Part of a small language model's weights: 19 layers.
MLP neurons of a small language model. Each row is named by its layer, matrix (down: output weights) and neuron, and shows model dimensions 128-223. Each number is 500 + 40 x the weight over its row's rms, rounded and kept within 0 to 999. Numbers have three digits each. A neuron's up and down rows have the sign that makes its largest values positive.
A block is one neuron, or neurons of one layer that tend to fire together. After each block is what it responds to, as a language model described it from the Wikipedia text at the highest values.

L14.down431:516463472349440480528550473448519464565513479497491462538451491498528484475485435430456483488492461484518533404461494525529510462481519447464500507482525483509507499565530452458486521454557503514521519490403493470565486491503486446497473525484523523440402518489486501478426500573505505442
L14.down440:476500449514476529450498470543531540477457484524514558483414523545515484462525494456458495454451516475465532565495471507491503537495433593448537512479500513454493568486540487496495485512482554508533601484473489499441547457446460542483530479533533393494543520497496534476487475498507493522
L14.down454:453487512518491447538477481466462552471485473503490483497484576649536444516545550456575526451529494454470509492477498471523528499504467625490529509612479467475541534549496559542466474591438526496470503494512550525581545415484480549479465487477497486538474493545496510523519475557492504463
L14.down464:531496559570517480528487487479560587517511492508470458506491432572442558483445508504518440546484494461484485569502437467495426531506448509512559536509572517519432501608489470484526488470524561440548494457599576473458481529480440548450503482518454529496481519425466516501467529484490446464
Description: Space-prefixed "a" token. Fires on " a"/" A" after a space, both the article "a" and as the first piece of words like adults, appearances, April, active.

L3.down350:540495472517445569454547460497565566481486500490491529530447471468412476505434513499501534489463444514493537535592472522506449440515471460520479458565419483484539514542487419536497566526469492472421519474599486471530567506506516438516498523478597533536463546524492420491440542576492436490
Description: Word-initial letter W. A standalone w or W token starting a split word, such as w|omen, w|here, w|ork, W|ikipedia, w|estern; occasionally St or digits.

L3.down647:461509564492479521502473457472566530445481499465496463521494549581485515536529502469490499589538529497512431451496473448540448416557463571518462562501438469478532512494462526487479506500527511490520586508526525498476467495438503449485492480541504527469468470487532431451470521552489494451
Description: Word-start prefix fragments. Early sub-word pieces beginning a longer word, like pro/ro in production and professional, de in degree, nd in Independent, os in position.

L14.down178:523533508526442482512499470480499504532517523467473400484441559508516536464575511524503556523377497513505483510479465454496492581515529475484509607502549470589504477510407494439495535422481431435462558543486474518512534537489471453482449438479497489493528529493450476488504522533490521508
L14.down263:513467479529429514487522497416456471487543524496472532513397464485475429513543533553543468569508503495524527501514495469558473591491549504495529504508520558450556555485515420432469486497535531467443475487549561507421511539461500516479491557528520578463517457529577460459479480546439548402
L14.down316:416451488507512448493471455499528437448486560522448499447511547511562478472521476596504439559596410521471569498509470523476433553540506552580498563486472534512497530512461518525492544491467481438446585418424516475510512468484540522470481467530514502504501521488492440492534491443445564453
L14.down623:476465523526483523517510431496502445537536484541502529436532539498519446428515488451547445443517448525540449504506518520547547513514507512562393545512506490457536527553521485515477466562569521442588527480485548493482473503464490522525411510441527531501560519458459495471449497491498528485
Description: Word-initial " d" fragment. The opening " d" piece of words split into several tokens, e.g. d|escent, d|isease, d|uring; occasionally other mid-word fragments like curr|ent.

L14.down69:526488517457511440507496555545524469552525472454534487521472534539580447467508542500517493420461545497606598572541499513537441496445543505491562558529516530539522509530531531489547513465495540559521512483538436516520507489442499467552427478471410538467449499482440541582444482542514511535
L14.down404:453498534488521481523422560454474522521498470608463486488521556486484489515541469526478513496466452493511539545588515474493544536529422486439510503483475480517529408464500469526500519490517499481481555523565443575514547522517518468456530473448491508483460510494426496615560466496500489413
L14.down599:447475463575450411487501482460512493499509500488496544477482469559507486490536534473497494480438449468499561500503489489577513485491529547455517575472531469516554491500549500473591506594563441458476499495493500541511462489458495505475533552491506473524451476504509536471429519557505532529
L14.down689:559545495529491434494475517491498553548524493428469481565526550434507534496513512564509558502564434496501452520483468447499470528518509483452567491483473465496464488514517530492475511492448457481502477464413472532482435517476500538575560491464523477471499556560484490514505528445540498571
Description: Incomplete word-start fragments. Short pieces at the start or inside of a word still unfinished, mostly for or or (former, forest, format, Forbes), also w- and C-oun-t, plus plain for.

L16.down76:448533508598534557459517480439451494489512555488445537502550442557559452517510501499516511506462512495459472401508496514424475462448500506469541510530521503466423539447564520489481552448485496466505481464522468441546485505522483513492487479536508478525560498498430470511487482495531484589
L16.down547:518481466417560564500515533484463446586486542536477558562530477493499468522448441448486527422501469605516539565441506443459471532447453514510538479450553471509423541505488514504497522451539515462510454496438452507551437516497556522554498435509473508477477548487434499546524505555477502492
L16.down622:492526504452503495455564442498490490502456471484559507476547492508522495514450455458490429615540477491498487479450458475494473491494425460483496476528521549582463447495535545539510519441512512594456488486501494572510506489506529496550474539480521480549559526473551562490470491439502523360
L16.down687:515548508401518521483483465500535395487513483457481535497533527577443519542495435438506530507480445544531460435544499475444503426437471536408490545578523507521524496458528543487459514504498498474508511480491480518522488516609460535551470473452503481497466422442528507485484497634451541505
Description: Word-completing final pieces. Final subword piece that completes a word split across tokens, such as -es in tim-es, -ly in significant-ly, or the last digit of a year.

L16.down31:468571545493514525556494418497488465524555485518502518498471485452468502456485500529533405449513582466549488574487457522511482497556504536448548434472514587497506523426468464546431495412508455538513451515408506505523438520457494521525494476508529476449419453539461554409493470530494440530
L16.down411:477502511470527558589426490441443527537459531546464474524541492531543466525523529503486456537454535494551515505490457456452525480591499491495541520578517537552481510471467480489552562441547494485526576527506449524490455500540515544535503511454469497537485471471510460492487401471571537561
L16.down445:498495561516428524512511452465487526478534478554529546473559467498535489476507445551515498565461508489514526514521422580534432442626520522498559520506464499475535515567498455503513488573492453539512551532523494476487511519555479479483539476571425495484487497516446443420484467388467469442
L16.down479:534497502591481471519480498452425505517471526520449513523506507480542540453484512523494516410511469535490513548469476514504471496493554432460528506513461470490525510512444456450465476278487501576455541537483470533539518589553484552529552456504508501538489470455493487531522428470456503495
Description: Word-initial "ex" prefix. Mainly the opening "ex" piece of a split word, as in expression, executing, expected and exists; more weakly, commas and "and" joining list items.

L16.down166:576570465524432539461503514609457441563479447483416452509499481469533582433520468483455460470491494455468582497498491437505417553551425470461492510478591481497462533455449490507483575421517491440501497507513535496498554500583443457471487465556499514496561494559505452478522521483508536481
L16.down227:522524444481503481527532449582473405497421465442514516516528543484451542481483490510495485447496480505498459587499463569532516517467504516432486506468513478477501520518517517538498530470493518443478531582565477535484438535525483526488537535522494499435528485510498420494474454510482491532
L16.down415:506512370576528482493520420499466486522499472580503498503485518475467493527507558551557488494600475501508498477502492477479563513509498492413483433507521490495518503513530508521463470285497478532470491512488511419484480501677423504512506493479435502539462521473463474525480504492521517575
L16.down559:594559507501552433479505617520546493502499533500486515517535512600454488515492491513521452509524488517516488445522474528439432437539522435438411449531451563523423484452531516525480503455486524496473594466470483472526566451555522500543491556513525515599518521552523478530528567492513531485
Description: Mid-number digits and separators. Digits and separators inside multi-part numbers, predicting the next digit, e.g. the colon in track times 3:59, the decimal point in 33.2, year digits in 2016.

L3.down238:527438457480494471576501517513462573568494441490522521517521564489577532513494487527491491456479524466523519516540486520517561446544494457528502566563484440468482507496550577517444506473474548482469511505527485505475504463461505437560537471514515440470514527516481442530431527491524480427
Description: Mid-word "or" fragments. Short word-piece fragments inside a word, especially "or" after a consonant as in maj-or-ity, N-or-folk, horr-or, also aerody-n-amic, moder-n.

L14.down46:499499560542522528470568490557508436502494477545526542460470518507507409532522473511507496531522512457533518523512460443514466424550508447485511478490486469577513497457522473483427509335476559496519553520460517494480449466584618473492505505439448517508510525490525429519487511531590455551
L14.down129:508583464527419493539480483488533490493462528536541471512463481484473466570561528471532493542496471461451438531466523488538484476485486478486522483552543554551503455527516512566512480382511460505388375525507526457408492533565501512479502551517501515495494534462535529532474632462446534564
L14.down308:516517519474536510549464437421553515517483522505520517457469427521468540504467506544499460479459526550449476533497495486442500412528545540507534526431446501447562484482434484486499468434445445547526416552459544567497480514589496480482522578433492541451510491471566461521488424431434542532
L14.down343:524534474510430559525518439413479548498431515493539524473496523461548465475489459460653487495469513438510469528498469512477503521551511464455505548536499502478520509529492461525450594445461533490423491560532537504530498428514489515450558585483436548489512449450581503468513504476467534514
Description: Name-final token pieces. Final word piece or number that completes a multi-token name, title, or label, such as Carmod-y, Queensl-and, Line 3, Tier 4.

L14.down183:437492536433514507534438437481479511528566575462533508502570469464499439478433497605456542495533410527500489552487558449469597477516497464517456533552522474525513460510488502483500519447489512511536524512535488494531520471464559472513600484468473439489488550503561526494531467497470540447
L14.down195:461440476487513499499513491562511453542508504469472578521419517572460511477490504543515512547513552495552437567484458502487513514518468437572453459485469502566518401503534446426462500499518524473515557459507501458527452465464465487519464502506534481433503499477498505450527503477485428523
L14.down439:535530466514558536445455505476528453497472506481415551453449535429533515533515490478509514436561459518510521536553549500564538541411518554514501493517519529529496457497486436527424528479465516548511477500470488509459426486522492526465495496455450541482577452483516467515488450487498540511
L14.down466:502520528493485521533488452501475455524473536501477534408544528501535503530524595465513469496591527481463481440559475490461508519516555544604449556442515528443519474486500543509420490451479498472528496434531470471473447532433478487462527512458539472505475575529527398552554479508499444439
Description: Word-initial f fragment. A word's first letter or letters split off as a lone token, mostly f or F (f|ilm, f|eat, f|actors, F|emale), sometimes p, g or b.

L3.down616:503527486581528574483530431495501526457536503509458527575548507572505527545513474497567459533488501510511481478490451486486473494527453539567524539467473522495497559505491521451530536484463506597515620501541510501500482468392489427473483494477546484529462543489523421517438527568577524530
Description: "in" word starts. The piece "in", either as a standalone preposition or opening a longer word (incumbent, increase, influenced), strongest after "(" or a hyphen; also "res"/"re" in present, preparations.

L16.down65:447562491527514506480556481499512537504545461536497515482526538481506457462491530491487565525446513465465500615519497521589488523545568476577461536479529469526525478456495544522579551443464473551530474501521516454477516495497538459458538485519512487466459526541515584518539528511508551449
L16.down412:525509441528493524500483487476472447468492485449429500531554527486496530385555450555498536455481462503540517453437471560553467535528491534458466442545456449444477541514494542529514496494491479527471560534501428475514422461452488446518550459527562392414496476462509529563479517465564536449
L16.down618:483529571454542495463558479541496450539531495469587533523486464500412509495523513578438494469503468502520497486440471445447559506459513444522481505604473492494505490500532434591478454545487579452553462513491469482639527532478488476485486510517527554534482522495488594529451500499518534559
L16.down646:444457536497444559494508501491510494515514507593482521419518503534471463473469488487569511533510434484486439502505439444528528516480487474497479530520540496556526509499495438488467563495454490448515507559517518523447443478525513517505519481489469495429535515501488504519547463522545476409
Description: Split-word initial F. Single-letter first pieces of words broken into fragments, mostly F/f as in Film Festival, Foundation, family, film, and occasionally others like I, In, m.

L3.down346:517505544507527520463494445454518447459510502529460523477474590484503538465471513497533512478515530597548390467527588577472514559425493516575419521470472530507503402461547508525452532467504489425447525548548478480567507566515423480496574512501505491470506513520504489535465497492517480460
Description: Split-off initial f. A lone word-initial " f" token in words split into pieces, such as film, first, found and family; weaker on second letters like a in D-a-ughter.

L16.down77:535441534427511471507547518487513529521487548540496479506525542465495483465469492458452479490471518508490505471474535513469514509504494499486460452425522504414477600456473549480490490476496566568484530524524474413473505529556556497546553448449531480505456489470547483475496473563487419488
L16.down284:460445459487474432495526495549482484543552571467542536469531477525488453525513453465464520532545515491501492513486468507484475456524564494484575455510513522500555488497478497486470458485518523444516452473519465562533513407555462582506552481476483507453578501518517534574536469483559494424
L16.down317:494485512529561558502517502523481508493505456500498564442555524522537493511538470412499492457464490505513437481497524555536537612463503528460509586640514522539499528491551520476413477483555493528480551515516466540514523509563468504412552502528417506542503535462511432546471462479461488503
L16.down681:513498476473508510533498572469504522464541494617538504450556534542501529478508541467499528469501521498436509442479461547443490480515448549528507427455471485468546563490449483471545506488546471494523513510492463472481488530445436541464522551481475381443526495501404516459484548520409532446
Description: Taxon endings and prepositions. Genus-name endings just before the species epithet in taxonomic lists (Lucin-a, Vater-ia, Xenophry-s), and prepositions such as for and on after nouns ("reputation for", "Remarks on"), including the for that starts "formation" and "forest".

L3.down262:614474502487535526472505506539537482506554498560504373494469627487526451522564499476478466511530509473597561504484529461500526483598523551514447442532492557534492499545461455554478489459566474426472498550511522593470509531490517467469510414551500561498561508515426431512471535485530501538
Description: Mid-word vowels and "as". Fires on two groups: inner word pieces like o in memoir/book/rook and ear in year/Tears, and "as" after verbs such as described it as, served as.

L14.down203:539415534573499550468536494473500521427491488502442486522510465534424557487501515465535449465482540457496502521472443533501519546522495562556522509503489491502520528532464489490517510459500491508451512457547560525485511509498561480493484488476487415491483493503513457604489433463453484501
L14.down212:459501518492514521484465488590502522446492554502499526416479502498515468547495545482424535518386511423539453483521457467452516512585548506502460511495459530543530478429513508493494512530513626520508478508544578567504478497390523570495480498473498490507477529591478471469476483527550528500
L14.down381:519499490512428549484509512554485486447452449524555599424508523447465563481462524512489540528505566478544487499451462485535558467592434486453588559529490505455509416501540435501547582458503520535463517486469457503470482494546462472534446483512508518465472508504436545494530594558577448455
L14.down410:532500492517500529551541505516519547399509409479469530498510539508543475461626576489551583413509495487477530500526504477494538478566520521498541544505467516433484505582509505520485509451515586504519456531488458475466501589500534508504525544525486471490483519591524559563445510487508501495
Description: Reporting/belief verb endings. Suffix pieces completing reporting, belief or perception verbs before a clause or "as", e.g. suppos-ed, say-ing, suggest-s, believ-ed, kn-ow-n as, su-ch as.

L14.down171:505461483466494494487546504491530528498511510527551495487480543565499482484564545501539509508527499467475558510530480473573422498448469513454430432516555475544498529487478525517568461471499511499540489462486503536544502539572565504459449510512450518470472605480445455560487475489478495461
L14.down524:497479523530527526452500513491529466550455521519450521476505494538476424476477524469496425505481521463486498498483447534498506502551572475518495521478455507490475522484474531472467399405480500535528424494542511524524511524579532483503470492458474506518552581515587530510448492500445533536
L14.down635:485371530419402438476502484525501527470522494521558527530483537522521411479511440442507455591486499558566469557540524456591456559525475504502515509478478502482522492452513494523450459483519553574500461508534468479497489497580515445494576467540538514611469526456543528554496506514473525523
L14.down687:526532496487453439531534507500535533472527521568404467489537437488487479500477455470473544507570499507488436579434529508452486513472524478469455502467549574539432456492513422508478467489578519498540484445523537484479511537486497504455414537538490507457538438539513522536557508479509550515
Description: List-separating commas. Commas after the second-to-last or a middle item in a list of nouns or names, often before "and" (e.g. "vanilla, and", "weapons, and"); weaker on other punctuation and word pieces.

L16.down117:534524425566487591441480519485504548535523544504504521516582474519536488522507510586482524419549446505536508401543482466577531520562493490498474511526494568490524520472441550422490528462465440433527521433502472540494473523450526542508518497429505477480415487480496520515486512545460501518
L16.down185:433562537526474503473480483548612481503486494465530583489436498526450455567489496532520493541486564505525504516495507506499517523488501530484472515546499478485519482491475485514512436497524490467427536490499420553499521559506426564527532442442495479483492506512421518499504412539539501459
L16.down462:503440454499470481482454454499486466455436533569469439481526533541492456530506539466479476491454467494492511514447463544498494503511495555537477565454516479478492488492494507520529443523491530531513502490485543503459453456489520449482511512528551548466526518497547520514397519438485499421
L16.down585:473482490488466463475487493513399513458491506505480483437517520477503495562502555525496471480524456473528531467423481477536514535555534518453517552475546498471487440498419470518533528536512518539416527492461547511527457552467491461510604494443433497478527530472501561474505521510494480493
Description: Article and word-start pieces. Fires mostly on the article " a" after verbs like is or gave, and on word-initial "un"/"Un" pieces such as un-iverse, Un-ited, un-its.

L16.down395:532541520477514484542587532438488515555468568438484415513483511555520515506563551582473495525449527526470491486472491473558477533594538513522515429448498492618549476537429464390473507490481503488548559473513419483456442504556512421505509462527461563531512503490550478497483519535525463411
L16.down502:482502502491500463630583466483534447499503451536538443479495526430554521505452513510524472502508526424500523546512438484575489482631549499485504561470492555569444425479550476507463470480498520495449529480477459489521554523492466503559578502483554483482468560436479542511540545549557487502
L16.down536:511492477466502491521516495504436462425526524462524505497562508510400469489503510544506499499505466459520529506508509484578534525501566544519482431537495441529555515577472470513539491491496526564550469571528478607391505517582506492473479521509536512509465565451549485483495500518471540450
L16.down699:492560444437431538533477519444544500472433464504531460560516470562476459512504533476531466500553465506497533513442483470570594439538504512537511609437491492477520478518486512441493498462545509490518496579552474532533491519510500529469531480547482552444567483497473505517430518481547543514
Description: Word-completing suffixes before prepositions. Final pieces that complete a split word, mostly verb endings like -ed or -ing, right before a governed preposition or complement: Accord-ing to, l-ed by, d-ue to, point-ed out.

L14.down192:513484446513512527481503451483531461459458495566469501477468493539462480538486550548449512479580492456544545513500524453573579553533530510523462470521512481411471427503438527417435521482568479491429487476558554484487548474524462520480478547486505516494479506519467563512468488485518491527
L14.down369:499511485510544458499469507533529480426580483530605524514468530496488486504567456553521492431538578510532503444508537479462446558480515520560477559466517452486509553485500459568446448411523510508481533583493531512533522475481491482465565549537536474550512506470423433490453480502471505555
L14.down650:492520466555403480494507463435554466453503509570453476529428479412459470483519559529508499518468527468538428416498454507550545475543527544554499464468465472469481500543487512478459430424514487523452507509439508451523384522603439437558583460522468506481547476451473550557486552511530475519
L14.down683:554512479512446490444495485453494480494422485557511488503527528454495537499555531498548490528470538547497514568519443504482478552542523473478477556485544450470505512492473444569533541516561467558534614540464528455517456464445488536550477500519479508429561453446452529535472420535605443524
Description: Mid-number separators and digits. Decimal points and inner digits or thousands commas inside multi-digit numbers, mainly in statistics and election tables, such as 53.4, 19|9|6, 50,000.

L14.down136:432500499517518575472537505501432519468473501477555481589522550555517547524569470520475511478521573526507554525493557483511514496442462455445512478495467461474493441518560456540519510478523524528501439535495465505510524488499568483404528543444572493472497537530556477460501514536494481494
L14.down393:530492464487481505556446512414402464582426562522470466455507491520484498490494486444446525471470458504427524510527498511519535565573459570569424427537500516530474536487506452514497373465551524505564504546559548518475492454449518549425437511517491486463482462503485463438517530565465541516
L14.down523:604533464542462544580499504508488484473497462462486524482543490533496459460500534450519573508521529490475563497499504539491486484436443515465514483482464531456474459512528536416426532456540626621472528555427483491462509438567480441487514524456452476434492503485496484506543499485582439513
L14.down629:481408519529463483467477472542518562499597582479485508566436463547493536553503457467415547416471502475550529482513478441515505584400479515467598511503468414532456500525481526500581457437535497538518529485565499437546514458444516438475502459485466497437514452497510543537524496520518444469
Description: Copula after subject noun. The verb or link word, mostly is, as, or, also, following a complete subject noun phrase in encyclopedic prose, e.g. "The Peters House is", "released as", "also known as".

L3.down150:468469444413597539441546499490531449509470477514511507554450468509489530510426497497476518506510408527522424521547472547513556519529488584514534535591508446493561512476508507458553426470573513528522467529523501512465496515515517491464527547463464529534498499439507528477545428531553549465
Description: Mid-word letter g. Tokens split off as a lone g (or ag) inside a word, as in re-g-ion, a-g-ain, pro-g-ram; more weakly, hyphens that start a list line.

L16.down71:453571469472581475503525495534544495529535420493501464477481474503559435475535478521471492561468491494396511488495418417492531508474515487572579549479428508577516522559491491520481485481519473496504471483558492524451503499522450557491461568523526565534535508498502479494486487540436500475
L16.down467:510502494525483425392528500534489535563533534495456516431479454542516449488526531515497475478459504443470487492453557462472522501498504534559455529473478442506513418462485551522466484499543548478515538432520573498523519506513572566524536510493495466545481571556489430516496498520518535491
L16.down520:407483529486510498479545468552423509516449576395566498496467522481523571522498500545427509502488568442500494502498512502495473535488495557538481485520556544473469469459495505489414488464504563513520565545380560503500521490426504504547468452527481491489552580509552527487470534546513496477
L16.down680:489486545491470511563557464538463458488433473497461478453521505478511513450544523540457479503457494481459516474495496486491441434515459526565519459554541510536537646474439435493456523489447496439440500497495562525483507506520534521470519483492549478518431477456525557540480551453494589541
Description: Mid-word pieces, mainly "g". Word-internal fragments, especially "g" after re/de (registration, regulate, degrees); also semicolons separating list items and table pipes.

L3.down396:513478514507533556495529480518525524481498576444498564464555512564468386520525494491496461488505627419526500501522469492532455473496413467525484502511486536533473541485561539491458539471510546403527506503483542511554486472547589474571433520492559514555446452528448460533515481471466447517
Description: Colons in times. Colons, strongest between digits in clock times and race results (11:00 a.m., 2:21.2), also before subtitles or list values; rarely word pieces like op.

L14.down79:517527485472491561520494467559491509541532456472460507436517483515545545472528502548547499531517457500540526520520525520444580473504516586459594476531535475524587462438459515536518519545464443468494544482435491472482423429509430536485491474510530532420495559517502429457504507497474481488
L14.down135:450516499455488506489443465484551527467537454473506431563434501470457493550513462454536456499451441505446514527482510425452506500538529472478496484575555409456493469433444462494562514444564343489548508529570512538483492463476538479534542529511481488506470538573558498556557470554467499497
L14.down139:585524501485433542536508440464469483535513495597455464524484480562493546440506479531419502515520603478540503476567513396505566465538547477523474528522494514545457547481481546510519520487582494528500440527483552547500450549501483550479492535482521442514462438521534503569522489491534505460
L14.down390:463448505500479472438508482446526477535454520538436427499540472444504569490483512499416502437537561510522557529464451474502512478546514517471559481540464608487569485556497484503588500657514507456470506454442530513534503517571497506564425424489495547510510525544476510494488483500462515523
Description: Mid-word fragments. Short word-piece fragments in the middle of a word that is split into several tokens, e.g. cand-id-ates, indep-end-ence, agricul-t-ure, chiefly in common words.

L14.down412:469380444475469502490545469540475447553493484446476514423544488505533477530425517472440449482543442485565497470531436541465464491537505574509493480462493476604570521497425496469397478493480421471505548459514463512477494522392454493541487474515460545447455479560559504557516465446484517498
L14.down452:473451521491506484536508503460470526439446539499450549431472521507473512531580554420483486517508528475542488481519535529505562480513486489517552464484574531533503430521494456555566425443479441526474535537498510487483556505565496508487486464493444498544498505507440549516410386497530496552
L14.down582:493508517492427551577475507475493540638510496514486498473500471511529473487467552532447426451511534517497518445585526472521459488587531502521500500551528480593499555488504547504494536517447546554517496502511514511500448512397462456512516525445498484442516470506483480471432472494516512571
L14.down696:474456490452470532517520535500487546524486529465465480449457577487451523535472493514544458432518441511472543460536469543531469456490472446559569481470466504509493460516414455487567564470534471514544498524544474538471442527504473491437548476507501506479497433525411462480487517490467553522
Description: Approximators before numbers. Final word-pieces of approximating or quantity words just before a number, like abou-t, near-ly, ar-ound, more th-an, j-ust over, plus "at"/"of" before ages or years, and the split "t" in o-t-her.

L3.down484:467408515432450508455598480527549491499507573509430513538455551561536494490383454547523577513508502420512495483498475484605451478492484529422502502499479460546535458447493426469520464432425542517515476424468527478495484539488510479582546525496558482493540516462518501472453526458532550570
Description: Word-final closing pieces. Word-final suffix pieces, mostly plural -s split off a stem (year-s, month-s, leg-s), plus closing parentheses ending abbreviations like (ICAO), (PDT).

L16.down226:486472503535477527498478526488458491526445481484515576422476497545548501485472566529464482469500486477575527470482467473538441452502507486484552453464483502471486529490543429535397479305484538534484466466500485472525610479591494559487461534520493538454486522500506581523510469506512564525
L16.down337:514570484435478518464424478502451528498452486448462482466547485501532533536503441488488491447472533521444442514469518517483480447467525521406474525597497506597492502520443554514550505463527490478473441540448560491524485490543538453521484520491519468497484485541499453469432557467533563562
L16.down423:416520491530555506495552507518462430567508487449478485508513467507435433499458509495537546490498498505489505510553481450452492528482568511466464504453474484610532549506519493523500529498445483543609508490497491534561452484588533526541455487550470442459586474526436458528499517473491557502
L16.down698:502406513490523502500467556515539474498522548471481474509541502513523465547463481489529532460537531465448460534485547471533510567541475549516518508546460529496527555490483527480609445415500566523453509442523618504442473515546541543483559434536449487483459459437486498512459500460434462453
Description: Word-final name fragments. Final subword piece that completes a multi-token word, mostly personal or place names, e.g. Sas-i, Pisto-ia, Tolki-en, Mao Zed-ong.

L16.down25:464518589532496547477459549510484538542470521459516462568463487486496470412452507502504487495481541487552465438528515437520519508576479543545527535501494510517506488491482498530467471491548491575545539517470501499511510411491457533537511433482449476477526525494571471548375490538442478521
L16.down29:483522507523497566525534556483511507466449498497516479526612539453492564467486468480439459531452557470552482377476443540451532486486522487453516447436513482506505533459527490488493511484493492488436483551499492549452537479465525487452489566515492506483511459471452429491495457472515456464
L16.down548:448524515500504483442559518477539425478537495500514514567451508533539505457529500582459537529443517479502533544490521483508551491486483556520558512485488538494485476501483539522483492489423474506535583547480482482527467535506433522417504559496494511508459513494474516494509532494494508488
L16.down577:505514510543460529549502512471499560517482550464497507492509544541497467461477502494528419496485433459551488462529508476530519518473493457466564500476541539434452541502371467547495481581591507527553497496529591465479497515462492472441548523496549491494542524498535446535534509511512471551
Description: Mid-word pieces in tables. Word-internal fragments inside stereotyped words in tables and infobox lists, e.g. v-al-id, sil-ver, A-u-g, and the trailing 0 before "m".

L3.down285:560507488479459489501486567468489545476474484504504512512532483551413481468549506533540547581525506545515537544490396472528520458523541437457423507549550527507518508448480496526512515480539464473472508524436510501505527442580446479494507518459577506525552482494470480442505509490534515473
Description: Mid-word pieces in split words. Middle word-piece tokens of words broken into several pieces, strongest on "ot" in football(er), also "ess" in professional, "al" in goal.

L3.down686:509550459429487539476526411424477516493498489495481478526602526451431522533532554508488444514547524426533501515476502551579532501439536544566501495577523510475499457548517502583504509469519545465513490553516473499551482458500521549502522522517488499480485475557479423500478485517531502485
Description: Mid-word continuation pieces. Word-piece continuations right after a short opening fragment, mostly "ed" in "led" (led to, led by) and "ud" in include/conclude, also names like Merovingian.

L3.down294:499472515513486484460518505478506543503462464503500555556543570474525478518466511504489494524561433472474520553436481500523464464474435509498453545517573524481569443500498477484489528493418470501434520500567448533554550549512517459495482556552558527518515490455482544454425557563481502467
Description: Word-completing fragments, esp. "out". Final subword pieces completing a split word, above all "ut" in out (outside, outlet, out of), also h-im, year-s, seas-on.

L16.down14:498480420455478539460476447472528552438521471494496499489497545455509524486502499506522598494520512481420556539479473519512573501488437545473522535537505518565499446430503496453494473460525452481503457553504530548569507568533443506464443471503524451467535568512401559533540525526502549477
L16.down61:506535521548464476489484542501472499497499489510458543537443515421497443507524537541456472535486510492490520504509567520450414555493551487486534477512480380509479519503506551453485496430512513475446478522501504531486554525499585429490478552490446530520497546560524503501471522513538496562
L16.down200:517487535515527528526499491451476514516436437488467520498450509522467533460437480495494507467463497526515522495557576493545498543388463496485498510519473519522476494448530495431475617554493528306566572459560399479478513490499468552443508436498487482556487537554519573477529459498470477501
L16.down342:481505513498565488560518490480486529545617464450527483491458531529521484500470541539517535471499482535517508510492422542507415599436514430467527495528525498477552489471544459559470461594544493478438445548409516518482503527425539572546421540479466482472448463429518497485531514516429483409
Description: Split-word initial d. Single-letter opening fragment of a word split into pieces, mostly d (also w, nd in u-nd-er), e.g. d|uring, d|isease, w|orking.

L14.down50:482463492524427516473591495571480496529484522528540504509503488473513500511488497478557500512544517494537537493562495511536514517549517497503480507535511444480513453482457393432490544540519499443490576465486508467522491546486410458501473409521465577499473569531442436521493502520518529499
L14.down300:483479483445499530530480482499473445565544533498514566488511450435473445545514486589497474530420489497570527469504407468438554484457502542575529506471560473495491479488465551540468507455459506549498514490570540448530464483562532518456522613390502549499477496496544419438476527497508493529
L14.down465:486533519441571525573540449536483450484428477491510555541563556523519517497566500558492517518552434476536489474525526524518514508535491490513465508500516453512525471545478500561422541483500505460485558454499463524577577542575508477552523537484577515449445529587530529482573434477490531464
L14.down589:501487588524521506414529524443444520500509489522489520492464538515517433497535494520512505463480452552571413521536463524483515457480502470541544506479538497499480535521527521468513554569503547525527603577490545512572532503606407549558470464541546527563514504509531499433532519506436551431
Description: Word-final completion pieces. Final subword pieces that close a word, most often the last digit of a year after "in 19…/20…" (1963, 2009), also name or word endings like Alcaz-ar, govern-ment, Alask-a.

L3.down306:528499572505444447485539513586526559484512521471496438482479454502436473545514456558485494491511513548537494564526451514477488519493453497481461458508481553414479562547489500461601493522515531398512495531542534434473547544473491534455480504477464452472510553515492478443457504526480494502
Description: Un- word fragment. Word-piece "un"/"Un" at the start or inside words (until, United, University, union, sunny, Municipal), plus a few "ar" pieces (war, March).

L16.down62:472439520566511538529534521576487519459491500464524505480465437530505489506521558521473525422467481482449451593470478542549518504522531466461496514482549483570525522472447457468513461483503528524546538455510547472558455495529454492570445507465530450457508482522502453450448504467434461437
L16.down409:566567480553463472473494437506513485488412433451498449481479566413491473499473504480564470440493463467526524496567447543487505440507483446565527476554527505474502480570545424478466525588541492490541466527534388567481528499499526489493510453475464511498469528546523410494519529494564537523
L16.down493:531525483504458526500480471506461438476501530509482449539522508563426505538517469523474476396474484443525554520472488483533579530497558462525498480519620500516457477518432456555539496460550562539531536543469496506467498503450514572497474579460508470506462497518474530494538513504417577527
L16.down662:545467522492529546579491565459495509485493542473508511532464527541476492569543464512460571530532541486525566501457522559490463460447435486541598485511544490555497498484470455432437507546511487502525457482471497501451494517529517499407495458531582486568547458531487442502445573489418524465
Description: Prepositions after noun phrases. Prepositions like in, at, of directly after a noun or name, introducing a place, date or outlet (Broadway in Brooklyn, Shales of); also word-initial pieces like at(tacks), con(flicts).

L16.down141:480437503512440468511526534526470477490518558484588520529515494471470490484509474570478426505489507530494554552486530536462520427439573568464492597515511579492460440458491458469479576441388540514510465540568472479541515506509456538479478439503487472469466498530487451581491529463481519471
L16.down157:491485533506487543568488491528486439547467525529421451508509506501527542545526492568500447542443551472491521436512437451536481557492498508478494513482504519525564525477524372461455459502502458490503465522512525466458469465580450484529490525477531443522484472535469508526488454530462393557
L16.down224:517476472473518488534495530504503511465531567427491403517469480465540471475486458510493494508534484518484484465554419607511495532478462474480487511548521529492490493521500515494533492471477494492528479500533583475462458513453493483534472490492462501523512481505499511610512547438503465556
L16.down429:480481533495540589506535514499404464526513566496494533457508527511462546558550518448531571539491471525540530492558483497512399470524481485529478508493549510460490463467498501448454502495485493553532500432418402530564479456563460479490550512449473486419532492518505572608449434444527467483
Description: "As" and short connectives. Mainly the token as, whether standalone (as well as, as a) or a word start (aspiring, assassination, Nebraska); also for, with, and name-joining dashes.